Part of a small language model's weights.
Size: 21 layers, width 512, MLP 1344 SwiGLU.
MLP neurons of a small language model. Each row is named by its layer, matrix (gate and up: input weights) and neuron, and shows model dimensions 144-399. Each number is 128 + 24 x the weight over its row's rms, rounded and kept within 0 to 255. Numbers have three digits each. A neuron's up and down rows have the sign that makes its largest values positive.
After each neuron's rows, "fires on" lists the tokens most often at its 100 highest values on Wikipedia text that the model never trained on.

L7.gate295:173100143143120150130122095133097068186152112100127153144100146145110146092119141105141119142106161088135145142142131102154140121122157175108114098114120123194098157120135136144120096127166105140094124117134077132150129088126106114173134107149144134142122115094139121144110114134117111153094142112117148179143087141115154153125149129142118131125107084112141092145149143114175169101110101122139129147111129155078115119151144122142117155118110075138116119144158118137176103109179116138169145116151135151152084174122117099155087163123138136148131091094132134121106139154134129140130127112155154116183137131163067098106134166129160107125110110138101138181110165150129089119110186097117125121152130121125136138145127112114129088095121088091120120172128149135152154128169082
L7.up295:136157140179169176111136121114146107111119129173142180122119126094165105120077144143122132137141106130093113120126094140134149147122156149058158132141144124163158115121144117097099108088110139115135096090119137161150133141124184132115185125118131106142134128131072146143167120143135098108148115148146122127111144160096104161117136149127133120120118154141123081119159143082152109115104117112145125142128133129125094136134136136121189080166117109152128152132126115132145112129135162181124160089066117174152121074109121129126099161110180141106110124122094153109161118133132138138114121137121140114132125082137109150150119123148144131070098096138131181189118104099133124139134129134108088163099172126125127185137123176070158128129089169093142137078138175109119122097144096
fires on: ".", " |", "-", ","

L11.gate905:157136119184144097124127128171127135149137160133076135143125137158128127089064126151119111091111138157119138159114142126114143138127124134141101122121116139102119152125184124136126145154158132173113169152121094152120122131128143132100076121165173103135119098121093127120153090123133130104120131134115177139121131128126166153151110159124098145104104157135085111097142148153113140128081141122116121134103143097114156114141093126131113117103137136143105130117112082137126095153148121103182142080157160136175179131126148139148124128147137133115151108095122120130151155126142121100126154072109125147154127128146138103121149141139125085114130155168116114141152131122167140135119156047174147123161167117153124138094074171156119108123144117118121134187154115104111093139109127
L11.up905:192149143099078145107170127146109119129078111177093141111108135140149116112148128167149124091128110133140124105130070121093139126151117138104138188129162137090120152129136168088101129121082096094105125085115103125103131086134169145149103094162140151147096166115143117144143109155114122165127170168193131174107127147136126114134150150122173144145119137109122089141138140118180110137138130108109066101124088127171136139143133121121154114154120109144122173120145138131134124162147132123150119111142104158103132140151085136168132139097111110121143138109156128144149119158108131118147129173095100109125124140119118120153109125138109150133110124126145137121122101099100162141120089143107092137110123124109182110130146126130172106116172088101126157067078136156134163126118128
fires on: ".", ".\n\n", " June", ",", " July", " "

L7.gate788:127124151126146126118146100123157121123109131110088134148092155121097166108084112181153092111119192143149102163122150122141122103127148143116157112075152128115092115132083125117151140111164183130085146118140094119101115100124135090116151116113151130070126145093124143091111134156106118160120158126143141151111149111134152129134127125136142139127120153150108142136122192141113162129156097146188115151107150120115114155124115158121076131141168150121118176107147146131121121124108106090118125104144113172124089144098107140145125152164181149106144169145126133153119158069127122125155094105146114115093116126173131135180094117146112130125108126085133093121112095140132163176126159119078115133136149115169156134092086145122105130123106091144119124108073104149140106168137134
L7.up788:128111118123111114120124143117149094115144134085078116133156120089132142151072100171149142145127183100176108115125125110143130137128161117148080131090127125094121113124173139160137168108126154108071123122141157138107096120135082119105172145101146072072134144076122148147146127158146088147110144112118175126175147123133128119133072130115151151142094134177087066148142125134103115141148103105135131135128117117094147129136106134090092044152151141109112124130109172132142106143132081141109130078091135116107133173115122120132124133156179111174150162113169127100161150105124148127094127105136107128172168091092095122158123156126128106161124091102116139105133098134076162123130166173130112129125139153132145151120142091133088145134125116122125093155101124112136132095136156
fires on: " ", " |", "1", ";"

L13.gate713:143115098160134126094155144167075146128140179128127164111159131118110097138128175116140143148156129176112108070109114112108112147117122131104090132200091145133140081090115118151182181123148134144098132147118136094082162142131137108118122119114038104126133127097155100129178116143125126142137129127138108131106126111106132129108179093142111162097146097101138135107147113144114138134129132169122125138145094152114120146118166153131105106090104107126133106193158131093134126120124149147110138107124114130138105151111098178129118141124112086142149170089156145152119181128158130098124089095127141097109151114143112157140142105058131085128103090141122094097136102123132116118141162130123144081110087131103146147144117120168135149143139134162129143110103124105163089148107131
L13.up713:112160160196169132126126117153090122134138158123119126097137108176122135163162089090130195148130122170118110141106133118107177135123140122134090109120174135098120128106115135128146121149131148105104116138145138141120162140123128117149130158108129101105134177112102103093167110115105092107113138138154132092099149104102129154076155132131112128150154141118101121145128158109150126146122154147161104116141082118171141124141118128120118123178150124070118106149128147092112100170085154143139169146101177159128134123151087169162136154115115156134108105105082075111115131113081130112174117100133142173165087142139115124120145140119110116113117121135135120109118145148140118117131143175104115144171101133159112109125112123155154145156115124153113097118107130145072112110105148
fires on: ","

L16.gate1044:117113150132132108158182068081147155119122149134139122127112120167146169088116168100140170125172116155154097104153134179138131122120128127098146115126110080150145154131101137129146171099103132156143109126126109127078092121135093124164163143129134115114115099107142114131114101127140176111128109147120150133163082122126104152111099135113155131119126199133112120131111113131117122160195073112119102138108120121135111126102139154164101102123129158142172104152115168131120109137147105089112152164140102137110136117171109142129134097168119159106103131183110104141134101094091136137150146093104132125087146109108090127135094134113139162140123110125164108140120153163125150144130107125131130127159179123138124086117111109071081154132077130135108108128096089101098129150153068
L16.up1044:115109123089127135117162124125099094077082153145140104145147145156132163110122143118142127130161152126156126134121130147129167093115126131088156089124141115166093133127143143126129168156150128107150120131148115113132148138138134169141112169136132131123135146103113126115134126159124154132110136149120153139153118189150128191146134124125110120147134141152119119096132126086100118146130099075184158117118133117141158124110135079162146089149130165143143118145155097098136100126144103106131110143056130103125126105156105145135158150091130159110088136174115066130105118123111105166145162140126107136123129137129091117125135110131136128124109090121128111135114115168143136102135099132125120092160127108153078134105138122091068155139090116099142105149132154147140149143156109
fires on: " |", "-", "|", " of"

L13.gate357:124074145142071125137152156137166168176150086139104133142115132114105146138151152120141132152126127133122122135123110124117140162126143075149097130134120114109110137120101131144108066134131138125124154111174095144116159132118110162109152106148139136110094131116144168117113105115128160153120107086126143136116093146162108152127136132114118116097131104094169125148137130129143128074113175178126053091143115118107138155170139111124162120132127138139099116167109116167119146138119135125158168079114182154138113117086129162180092093112122160117145159083112116139125118110108128109161122119154135125145115137137128136126175120142107127082127151106118082158100157167118143121113130139116113143122089094119126128118113088138127098143162115108107108124172082126161163139124123
L13.up357:138145093126142118116112149112091095117122137162149139124084110144115127149113105098146117134159133106120101095153128083125115127102128134099181165118120155146119107140136165136133172137138158146108115147126170141128131137179127166145065154136136094097168140160151131093165122137145088164138096143108123089125114131139161119123129147160143147111174152081132127104085149132135120151112152121088130165087098119100094108132168153105136090104135138119111114075139134122186146138168129157106138115176102153129142107141133087073094144148092081122117120141122060086120142112119157099141115097108137123127139127123100145103091141131173137149136129158139161117138144122123141112171143150131130123133145135126138133146138122111154116160097114108121136115138145086093128146121135
fires on: " (", "F", "==\n"

L7.gate1:146160177120171144134142144159153119135138123101128103130079109081102125102110077131165151139140130152145108132114097141096089125135149091151124114098066157124156130138097117165117119138127116119115132145154146156122093141136130123137143097127153103121108141108118157115094092132123095181127142116103191123123174122090141133109129121174111116141085096175119127140105148101122160139144135160158109143174160123100146140117100135118116123144141136118117108151172111141128149121088111123102125130119107108132103112131117113137091126112141113125108105155125097158150143112134150078123104165151154138131117100162125111138125144143080111123120144113092139123123085204098135148113154086156155139114104125132116138121181144106123142107144119124060126121163128079113126112129123
L7.up1:128153131155140111127130126121124107148118090125104169103097104115145135133093155126087131115101144100115113086142137110146147141112133170148141126164151117116093106123054143115162109180166083129146159147135190122100104148101163131127173128121119154111111141124132157139122164124117147095137108103135153135136153144077129118104109111170095082160134147106105123157147122120127097117126098082086095129077119137168095114110139149122112106100076121099118127096090186131111136152096136121122101123138154112131126085133137117108130148130151139137142105126090111134179119125127129104132133097131110130148100113167101164152141129122164125090119120144088106113122140132121130144111096147130142128131119127125127147127117101097148155152122104100116137089099157105128142149106135
fires on: ".", " to", " ", "!", " Road"

L7.gate238:154101154137131148134135171118110120095099143199146159104093102124106180135138122147143140152146155093124149123134141113132103139090169127111110145104172136095079147095133126159142130115089107118121123179122135167138128127152108137120151086139161132115142137115142129118123112138141120158114137135118124116134129145143106140129119138170108146127083122134155137082112143139119104114096185103131132164154088140137082160129103120139119134154069100090128092184090086073127137105146082127146124130157140122106151145136083086119120106131158108108149126093166083128117104133104162118155078107137170142135118164129124115159143120107098139130157132118126141159147098113099154158126135128134134132122119144131114150137121110090132138173120079082098170131114123141150116114162105
L7.up238:115113137164143119131128153120122133131114155164129087132134152083103145121118127162180137136160114097113174144135102144149108150137106133109125121155197166087132126091111108140143132138084098113129097151099117131124121115134118134108112115108103167122152168138137139137099124153136134159141128146135167119116115100116112163142134093157161130125135104108150105126108147135148123121142152121114127123151144136142101162192098116087116120170065150088123139172149098087149127144100031118149134155169116078103134087108071078109123099127141108142112112088145104147149088087158151152134131140144149133159090127079118148136143141156106179111138116114118112114117147082107145162130160121114118143163125141114108110190105163095113159165135069172126112148151116153128154101152146
fires on: "0", ";", "ing", " +", "2", "1"

L7.gate837:127137101079089122124131155097148079183148128134127142143080172125141110138093114103103151125174134134122142112126118098119099138114113124102166114115157144122101122115094125136097127085102105135125111121065109151188158146143121137155098124083137143098123136120154136131148135145110154111140138160096140156126122108136137100128119130138119105121100149155149102085129173127132166144131131084147122145154121130163159131107090133143128130137130144162160111153136174126141165149169123155141131148136160149129135142131118107101106143130107134133110143104161125140120094120097113107140071149179116086122168135107144079134122103147132185100109110106125145133111145107093154141080090095118126087131131123136104143103126124169119125102148113163129120124139134086114182153100098
L7.up837:103122107108122124111168114098135093144205095105133163193126195125176138114099125135124148137152156093144171093128117115129138125138148104091162137123100153137146086096131145154108119117130085100115086130118148124125103104188104140125112153079110145117098132133134127136158085153123101136133136135121123120117129096116130108139074118096143183116139096141134150103166139119087093169119115052089115147141150110116108136117113122096102131114119169146113104134123118104169114133142131148153126151146154131103098115107116110099132083116150093121147104128144122154153138093140134088132113152150131099140132129102141130130099120152137138158105122085110100111112114147135123102086111134125096120154133209149107163099107119126082174132130145153147140104132099153141148135125171
fires on: " |", "ing", ")"

L7.gate680:125100144144141111108180139140107091153161151112144115100118126126107091090167094134140139170111113121122154146150138090131142114130142139127151159139143144120129119120148120159110118103136135131154135181184147153081122081108134149093134153131124149154104089120104156128140118129105118125125159169120130091146133115087117152102105146142112160110117183131159185112123096146093118145100116153131104129114108133116132128153143128162112105132094093125121103125134100147108098140107163088134143108112127130108128127101134114118151126154134139115122110141108089141119149108114124125114159139136135143137145121126162133099127101135157173158140088176129171110119117137130045087109166131149122154139109136117098175121121097142102163107129102115127131167112135108129161125117122
L7.up680:096148142101158116089121089094141135064104113080105135160096126065151122097089083145112111141094109100097144095157150119158166120085191099095128163156120117103144115129116112108113135143153117109140126097109120070170122129136140123169130106123113114135120135126153135140107121163122127085145110105146153105111143148079142119096076101127096104128114132157155121146120184168120118143163156073112165160156122143166103133102145202116102133131079140145138141106157136125126176116124108113144141075179148124145116105148137109152119147094160113133136144112119182098116118144152093090125092118168100142134090151152138155162125144114110093143107140097113066136107122108105141144107113149144120107117144107101165138154148123117152136114116155134168130153112147128114135124099152
fires on: " |", ";", " "

L16.gate157:105164120117152064105086088143119145154136094163115125138127155137087165139140135126063170113151118123132129124112100116140139155133148127120114136130143168120121091127173159105136155102162115150119131135094123144135118111088130122129123143126124129170132180120094105114105142077189109121122115132120128141082111114130093126120112109109122134182100156135141154107159137111104150093127128138107149141151143140135137114114110117104097141129111116127104144153124117133117171108112107097084072161160070129102094158108086114128117113098132119135116163133142120136093188138102074144115146076099089102119162181152171085106107113157144110145119135121134163079127163124099124149107139089081125127122141114126126142136107097160127114126119206161147133125174130101102156140172107
L16.up157:140147128129099165124108125142145103103125119141087158080114144122117172160148150123147135118157139118088155105110090103125167109132098102177165132130093122162159139104146120076134158178120155176141114167148149159146118105104123161074151091116074130158147166093131149141167153056143117182134143166135119122143150148080157130108122112100116161157142130123134177122113115189104156147137113184099110131072113108107138136132135096130118131139141116079141112155127103117145133129092136128153154132146129128114100104121157154118141149105097152142127102161136119111130147101144143152100145093130150094135148169132130141142157112136121160149135150175121139113138143106091114167137137121136116115117139170164121134116142138134123105123138177082102141102113127159120103106140155
fires on: "-", "|", "\n", ","

L16.gate715:138167147135099097130091130197140119133123098143145116112156121120153179130142171169075152114114161177123120108112123122080124165132084085142125083134101159135141133121165130142125130117129148128127143148108142159160140099140117118170127118126158084132157137117118145095136093091116137105183101142098144130130158114097131127160131131114119101130133129121159147109126118125102118150121087124124103138169126127120113100082111128095156148113100123126105136108076120130119156079158084103117138097174110112155126147113147103106130131096163114120113119109143120117096125145131105145104096136116117164144128100150146135125079119133157124144080115121142098090145189137132131204121111161127118155144141106115128112129160113130125109112114109130116097135137128140122100150122153
L16.up715:157163122146165159183133140122113086121139150134128156193066132121093117133104116093170096145142142135093110086115100099136158131104110119132154155138132102171090161110142088083138144170092139148129138191135115091146151135144137139132167086083170142151099126140139128130132132161142156134109152130139102117134147152134126124122107124098125119141133112104105132123103107137185161144113146147134098091140107142108084115112152114116096101091121146145103120154103111169112077118125128171138155127140108115140111125088108107149157128127101136114117079132121115133176143130132120096140114171177108117071135105110127124135127100108143116101085107124112132131115120142130117143145194122134099166113133141129126159171111104126098140142135095168112124136108121137152147122148133
fires on: " ", "-", "1"

L11.gate1281:111125109107095106124155154106115172140087112110141113152122182124150118109139160130108136154137115128130146094104134155113171138121092145124180126102135124163137157129164082114124120127114129142111102162126133153111117117160141156107149151152096108151144186102089126144176129139170134097131109141115155137130132146130137083145127181116154130094165126102156099112091075114116144129125120174144084144141113081119107174134154154123152135127116135147144130123089099146129117127140075098079084128121097108139164151131116134088130134121149173150132141128116118136110134110149124136127066113143107117118087187116130156113150168118118118118115069125118128115142156123119121131152158109137130133141151094114143121131148120130139130118149115139140148140124097138106137145113149
L11.up1281:115117110175121119148094122128111130096126116139104160136111181148139097161137147111137136130148151147142119151097154116098152111116139127123106086104094102152114116073158106114127124158120104121140129176136129088120138147148138151131097073114140121171144148168117132079132090144114161138120143151157115088148121138108151105120113142122192168139131117103147115115085110122096136170139132152138089134122126132145120126138120133138135114076102182129117146145118111144112099125074070132165136136150089113092144185130109131099111086144127154140120101120139151144121184095131128097123158130109126127106121082104138132121156153085169153139064131117143077171173151150141128135087122183182098146139140112120132102137129122137165135155113138145158113072169111139163118129133128
fires on: "1", "8", "5", "9", " =\n\n"

L7.gate945:102120142155131105109106130119117155133124144121080145125134157077157120166156202133126150116133161095129152117108139126103128165125145109141145138103133130149194130118127102124110146137109104133124150121163131131121098069110149154115136107084161104124116116122159118135163091115132110142140128151118103098115135145094069141109166125134098120141112088148130131113154151084069091105133120104105127165120133113143136123090173056150119085135097107119104156111173121124142144135087149083179147151125173185141096159122138099098072111171148111107124132128143120151093131163096107160071158126106158126112157128127120116123131083141073140153137126151132105127138150114097114122130078151190111145137111160153095153123174128128153100088127080105133136105129120131165092082151139
L7.up945:121135095183131123149111147131134084128117106109145133136099130148139149142124076107088110107125118140117146114118075136117166136104117121118122165113146145095173153119119101162116110144130114112173130092146177107111151097128128117115061121083154126169129157133129168084160151091131169110159081102106114112093099085148096134120068092100140140163110130102132173139111118171149117137080116098117105149098143128189122137096165147139104140121086157147166130103130150125121168107128133139144120150149104130114148120130141133116153147136148121163111129141122138105104141113131106079136130120136106117095100178148124161088101108083121139203119137118096107108138107113124146147090138103146127194110128138125104115132111148160092113144147149148157124154194108104124105141101103
fires on: " |", " ", ";", "1"

L11.gate420:098096151141126137150143159113140107139151128167118119070100070095140132126139173160130094165170149097132148116098121138116105155131125092152106084121137157146153197149126141144154113133125172123136135165151070128084120087130120135119160110095118139144110118133116172115126114087119128084151138157091145146148154109129156096096155110145115161139172095133163124139116126141154098112132117130155114115135117144095144102080144138127097162149096080142072132112110116155175108115104138115142085120151119121130080150088116135176090121143120152136139135133106169130111095084126136066155163115132150098130123115099134150111151106124126136161102128096166151167140090140078114146114113182104144137071148105120103156120117124141112078097185129089110117161144110155108142129109118
L11.up420:133154143162136080088096145149076127120122087140091153112137140149128110117156138110108137099068106113127138108142129167115112131089158132141115136128151124146143147124136114106126152131100104102121130158120132143114112139169133110111102134113111124131137117123141109178157103153140101144152126109123116133155124131116142140168145126132148122121100136139141071111159168122151092105141113146103188148138123166112136157150120105145084128139175108121135141153097140129119097129127147151151148104155078100148134126116128105113160146142144089147127109097115139114112117111097157165106100082175142148129134128116123094116102096134100137121139145118102090101117106109132126105123091163145144141111131143132183133166118115142094137156121159136143139092081099101110095110147152
fires on: ",", " of", " in", " for", " during", " ("

L12.gate89:078122127162153104109150136112139142158133131121137149114129122134100162117140158139170125177113144138108151115111103139116148146175097131111080122163157119146120144136104127141135159132121139176116127104108098149132160163112169098142120120105089080152133122122114106075104157146089141102151134143100135121147111118122134110122155135116144160075144133145138163133126143136107127128118140144156140138144125129126135138107152144095127114131159136060146102117101138128137123144068119139110139075149130108116107128106097112160148122150115103117144131133103132117148164122093142098132111089151112081100148108137134109090146074112103095096127114147141136147142166128134143131083093082145104132093147097165132126171158124171172138118107108109108094139130127104103127086132098
L12.up89:112117083132128093107113146137125089143143178118141103126147105097114116113118138108135109126124129097096171107119140141118087127119096095088107126142134128144107164098148103117160144132084142154128139115147157169109151133095106172175115134135120127136151140146111135100147140127109126119102096179127100140131127110088123142102079136141137149120139118084153163111146151172072179190159087141144124151148098132183100137149160164136107173111148103081141111128110143100154113162081137174158086093157126171134137142120120149119131091139121122099127106114093109102146148141099147148157072094134101167167115106160113119118130099156103144073115103138147132106135170158113142107120129096116132096068124155147118130177137144132143153109127135169118090137169133158101114090146133
fires on: ","

L11.gate755:142128137097120140097157088185115155170128118098123152118140111086138102168150137128134151119135169096118123108111093132114134078170167136170128167153113165069149128150108112118113137090163128073095122143131129172108084138132129128116106115121150102118112136122156156152115116108110168116076146169108132132157112126133133121125112131126106089137111099135112133142116103138147179143140140125118128128168077111124103107121100122120123107098115157104154163156183154095116124126076121121123136138141134136108132125102115118134116180076104143116124191117184130150141135145091125132139108141128127144141079107125092102109137100106117144158142177120140163145086128150145155185118113120135126137162146095151117137183164102162068131157126116089111124143117172120130130115134149
L11.up755:133125095086163103117126112143141148146139142123097120110150136121133129117176108135166142097125158132165138090133085128126141085130084123105133147149131114121139106114052096101093124073112136112111128109146151128118134129145092103108114138103153117095145148134136124132160165122128129104074133160149135175133141097178093112122116129112141117123138104099130126125137121122194146170132126110128114128115135149160127155121108089121135115137158139113148080144138135164115141138145132114160122137173132149150112146140117130126159153071105144100116110122126134144114150189161129145109165168122134188121122159134164080095164177130144138096099147167115126167125116111164137191152075171134100156146130107115139121135122129131129125139106133088122096140142115130138111084109113
fires on: " |\n", "|", " make", " /"

L11.gate115:131115116236122113125185139122162105150153163095156112133149141095115121136148115120122107101131132133133112110081108126072125114119144098099128118133138153133105091093103124122114176104187141140109113120133162126078124137139149141062125146103120143107100116118139084091155130116110141129140172149092124105126107110112150159110114124099120128129065129099114157111103135157109130115113115212170155129147105180142118113138119161105125138129143157085082114107081109126143140106127119147128142131146147126134137191124118102147093172139102102134147141131122124156158129134105128094148053102159143117164109130134130105129145098111146135126130112117124121104144139108128140168073118136144101128099139163137152145123134134125095161133155098152138129124161178123098057157173111
L11.up115:140091121194150148103100116083121120136120191125118116107122118123119121167123092131135157136116082118104116096096102144108144141120136126125132113134124112118115106115091100126154169098129172124103102132138115209144116152120123140145119122144118121098136114130129089117112102162109150112138125151049103152102112093097129101090158171124114127138104135126104148100106109144141166156157139156125100127158129156148105125141152166113131120157147170089161128096107155130090157109074114162137153141090100154141118161142130117124155169110106115117151113102150156134117148143110151112174074115158122144104136160174127122098129123110105111111139116119137135112167153140105127133123137113149072155075129154156125145125162156141092187136145130134128115082183157161066084113156122
fires on: ",", "\","

L12.gate1142:082142119113126095140142112153102154126099132152155121117148155100190194129109138157093194150129100097183110152111130141132103112118117146060126120144154103098106143120090159158082104144121106118135140121105166155083120130144145103163122125132131121171137141095119133147105118181140130124124133086110127157127108153105123108110072159201143148120089117104118103131110075174144092129097122142110111128132139128069176104143126110104123134098173121136150168166136149151099151138097141094110128082136126134114146143117097164156133121131138121108135139141124156140102094132148154120085120156178161171131164161133161152135150144096100114117115172135147119165168123147104157126108126144117142079117107138136135152115133148115125137104101173084129121108121098153111128130081142
L12.up1142:139124116175106115140146093155071102102153123133113095137144131140136120121117118184115160127127103132107133105119194113144111179124150118140132102109161098115118127091140096117136153146111132121141172082124157131131120122151109119133134135114111180170120132169118170062120149148160110129130099192140116137099130087136099130139155156153144141139127112145095154159118086170126118084122122168080133145121143143106104082121120137139149139139164122142144111170141111142149184170071107095141119152115113144112150139110096077098100110145132129168122108175136083118116147115100132142119115132146127142179183150135113131136159137138117079097155111083145165109129117130135121148166165118165126128141184080119114115101080129171138123096117100123133138134128105129118107112098116
fires on: " d", "t", "ar", " Tar"

L7.gate2:136140143093164133138154113116073125134098102157144132147151129172105099152140122122139142145090103118141129129151061136117161070159154107093145125085122110105135131110130123073129124167127131104168095139150115149123112127138116179161127145087161117136142111131116154089166148095091101129116137155119106152118140120096150094117128150143124122151145185097133148153120109129184103093101128081154129093112147107140130101120113125127125126122116113103120123176105133151111137096197159127139184111108118152103102133106124128145109177111123103084102133070138115127186181134165132097120118172130124150114151156135159126121073123125094164080079119091120095112116142136167148135122103081128112108134120144132125129106154146131136137123145144152162135146133077129136154122075173
L7.up2:127123132057131157141143134127074096116109103140128120129103092148126104122102161129127130123153111144136126122131089101098126132174166111099145091125133124089137095114110183143145087176149103128163127158142113125094109121154107154145111094084135139120154151131149158113161126127105115151112113151103145155104111151093149158125158137134150162135181141083145135118142107126126088103116108100164138137130167116119128145138119127124165105143147169124094110125142139127121130104140125101152154125090124130159161127108126120136110130149126122127105175120112140172128179128149112118100113176103107129077152152113148152121058126152095154147085112082170138137104159111171141123125153128146100117106106133136156171094157160164114124137141154161155084129087099103136134146104179
fires on: " |", "0", "1", ")", " (", "9"

L7.gate944:136126132114170164138143109161133113118107147174113111131111166105168096103109103114133131111160138137105133128150114154126111164139141104113145156191152118148161114115119100162169155095143117056095101164082160150134143111105111086116167177115168103128104106135144123162159137164126146139162143126137129141117149116122195135122158116111147133146102137145138127110121090086139123110156113093130099136182133130175087144172129101197074143105165141106105132131164138123069136121150080103133147149120101092150139111110134082125151138131132165119140138126103143122135151092119134116129132129153125112116124120121083146122117137128101166106165206131116089146133175173127139130135144147134086180122111127121118102133109118123114099121146181137135108106129147155129107116116134
L7.up944:102090148162140122106133137162125123115083118154100091115156155107125109138095133102132147128149107117134135102116102145143071149144107152153164147133144143109165139121126089147160162049170149114123116144116151138152160106180116095156127130116146099127146105089141122149129090129145106108135126094176085182112155149134150123135137095140120144114156139156128141159098080144136101143182104077100135078131138125157106154108161071136089182154164161119122141125144169115101119136115092102121141101121124131136160104091083105140155108129094121103116115108126105150142089113139132127115167096155103090114148113132100148103138131145105221087176152143150116144148143117120164142138093155101147191124086112112112131127112117155161123136143150115151096129145191113133111120110149
fires on: "0", " $"

L12.gate923:140153160172087161110099131112112092118151190140146143116140146172133131164113117109116075113108115144113123142102097154058152122139140106129121116129158105134069142135133136140114185142104112101133121091104160177144129155123121148131093185107120181173109130078090118097137133115111151094097137117145112096134121147112112146105088142135127128167151125135103130107166160130104131160142147150126141155114161136176107140139104121109119136133110110097133086151127126126128175126102088125102160112156099159139120163141114132131081123110122123123108130075109152104171133120116150090138089094154143094167076105166126116131152075097136106116098104131152082107127059135135141136109113107111124135095103145155143150169114180158130131144132144126132113091088099127149135104158124
L12.up923:091109121134175135139124117141099144118164156148165134101124146149100118121093163155131122142138096175135159138094130118085109128101160153135134145132154171162115136102138108153142126128122184129126103121130130131117090146108114141141099135113152130077140135107108103144119120158103144115129163112146104091134133103136138137105125141119129089169133118109130121118111098122153114115107120174136120123139094128160130114162140142128123161151163148115125117126161136149105156149137098143141134104159110176096104150133115176144122163099094123137149110106155156066163128128125142153097070088125144089132114119155111134137102101102132135127101138129143086111128144114114164151089119139121110143141118118120133115115117152154137168170106129129140098127128122133127126110165084
fires on: ","

L12.gate398:139085168104095112119172103128145112101130143128141124143116130110151162127138131115138138135143146176126153120100141144093139117095163106150153149134113080129099094112125115116149163189141106105073105111176106078101168111137126145139084167123071105087124141145145155119107108167144142167066128147105179175107146126132145131116121138082133106139118166164129093148081163107100117122179107126160120098123135137109129140109120132150099114112117141110146118167141120112119126156151141100119162143137110108128118090159096148126121133128119151101063092196107114152118128133091138092096149145109105158082128122138079107141098113112123121152113119151132109135137150133152172156153113104111080127163137116127128124132121082079092148143090111126106107157152130094099130132122151
L12.up398:122106166149167126133211106132087088141089128092113155130109123171074096112159136098152149109135137154139115147130090106159091150120147135099159117109119136156124151092147150102166137112155133123126113101118127125102132148117124132128135122140123112124144092139085169160089089162103129163138100140122151132138152121167124181165157106161107119179112133152164080122126084125108122127163157089172126159122155121108122159157170101125113118077093175124147166128125147130149046144167129143139158135125128099131088143144101165116129142141102146092115112141105128129139132112103132150141148150145119150111193129133147101097119121150089137198107078105147158142119126128136113121178133116166133136140121141127133140093111141112120126133119130109141105156113118114108121178097112
fires on: "-", " |", "),", " and"

L7.gate115:124149122108104135117134125158160129129118113123139154116079129139086095106155146115158121121153136135100117150119172117133128121120115150138142114158110130171111094105089155155155171139164158165131106138140169156134121154118126113103135154125134068153100108124183109157135137138099128120126141103118079131167102105127093077121107103151124120115145129111149137117118142104142107114129114151114158086100132155157115123127137107148119105089129139107085161131130112091080090120135124132097140098116118113120128166125128120116163142164115122158112132166158125146122097152120135132132144143180097153151143160155159149136127119119127151173151158171080116169124135137090151109081075144163172158111121147084133126123169130115132113073113117121111151141130175141148121131110112
L7.up115:102122149095155128127144110151157080102119122165121092112160128122162118101115093139121141110134095130104135110115120137150126125183117132147134122096123136169161121148151160113117149130119131118129136119094142096108110138118123158133136146085165138141146084116100159148103159188163145099142109128171123145120148109116108140113062116152138125098149146144142127126123137113153141122109136117112137139116125148108130132155142088098094112186141140105157127150104135092108132100121111123112185111118135159133124057118119091126146096131103123114127153094149131105103107142141125167111121130176133099142094165107116122085151119143108190125102165142165094120112139106092121125132080130125125162144120120136127142147105115142152161142107151102126121096106108115104156153094109
fires on: "0", " million", "os"

L7.gate75:111127122129132157121134134116127107116126131149111105151105133111148062133141136130143174084084131130177124151105166181125105118139110097113111097144144132148114118117119117147096140134108106122108131128139126172107096109117134101108132218119174140108157175134115103136112138119108138133158149131153088151126115115131107099125144141132112108114137116065100076168115151095095114112102170119151092127092106142114117121126159078134122128137108138134118189088113098098128139135151130168150124140113124088145131189170142131075109151143147175149118144167111067147152118150137160182149120155165123188136152133124083118161168123122102108123117127104122117110129077140101150148116127095119133129105122111144113110104099079077163142082117133142114138139102134169133136149171133
L7.up75:142155137124089104172125134126162077122055151136110095109123085149135156107074138147188120114137152142123189129127151132142130127114105139129089145160098125125146133124125143146136118116147090104130082096106122086093121199109125138134102132153163078178128102133154122142091172182112136090117160127152178072139088113103134174137116127162146167077097105108159109129162149121130115154109151142124156119181121116154106103094180128137099131090108137133136130143157082140165137159117128112139160101115139141150109150143079090110178107137100116129117071143128158107117115085134172137126103144156133091117100142107101128118138127142114140169133104153150088146117086155116137150101142146193082121156129128110151133159178108162105128118101139106133126155119165123110124115103101
fires on: "0", "4", "5", "6", ",", "7"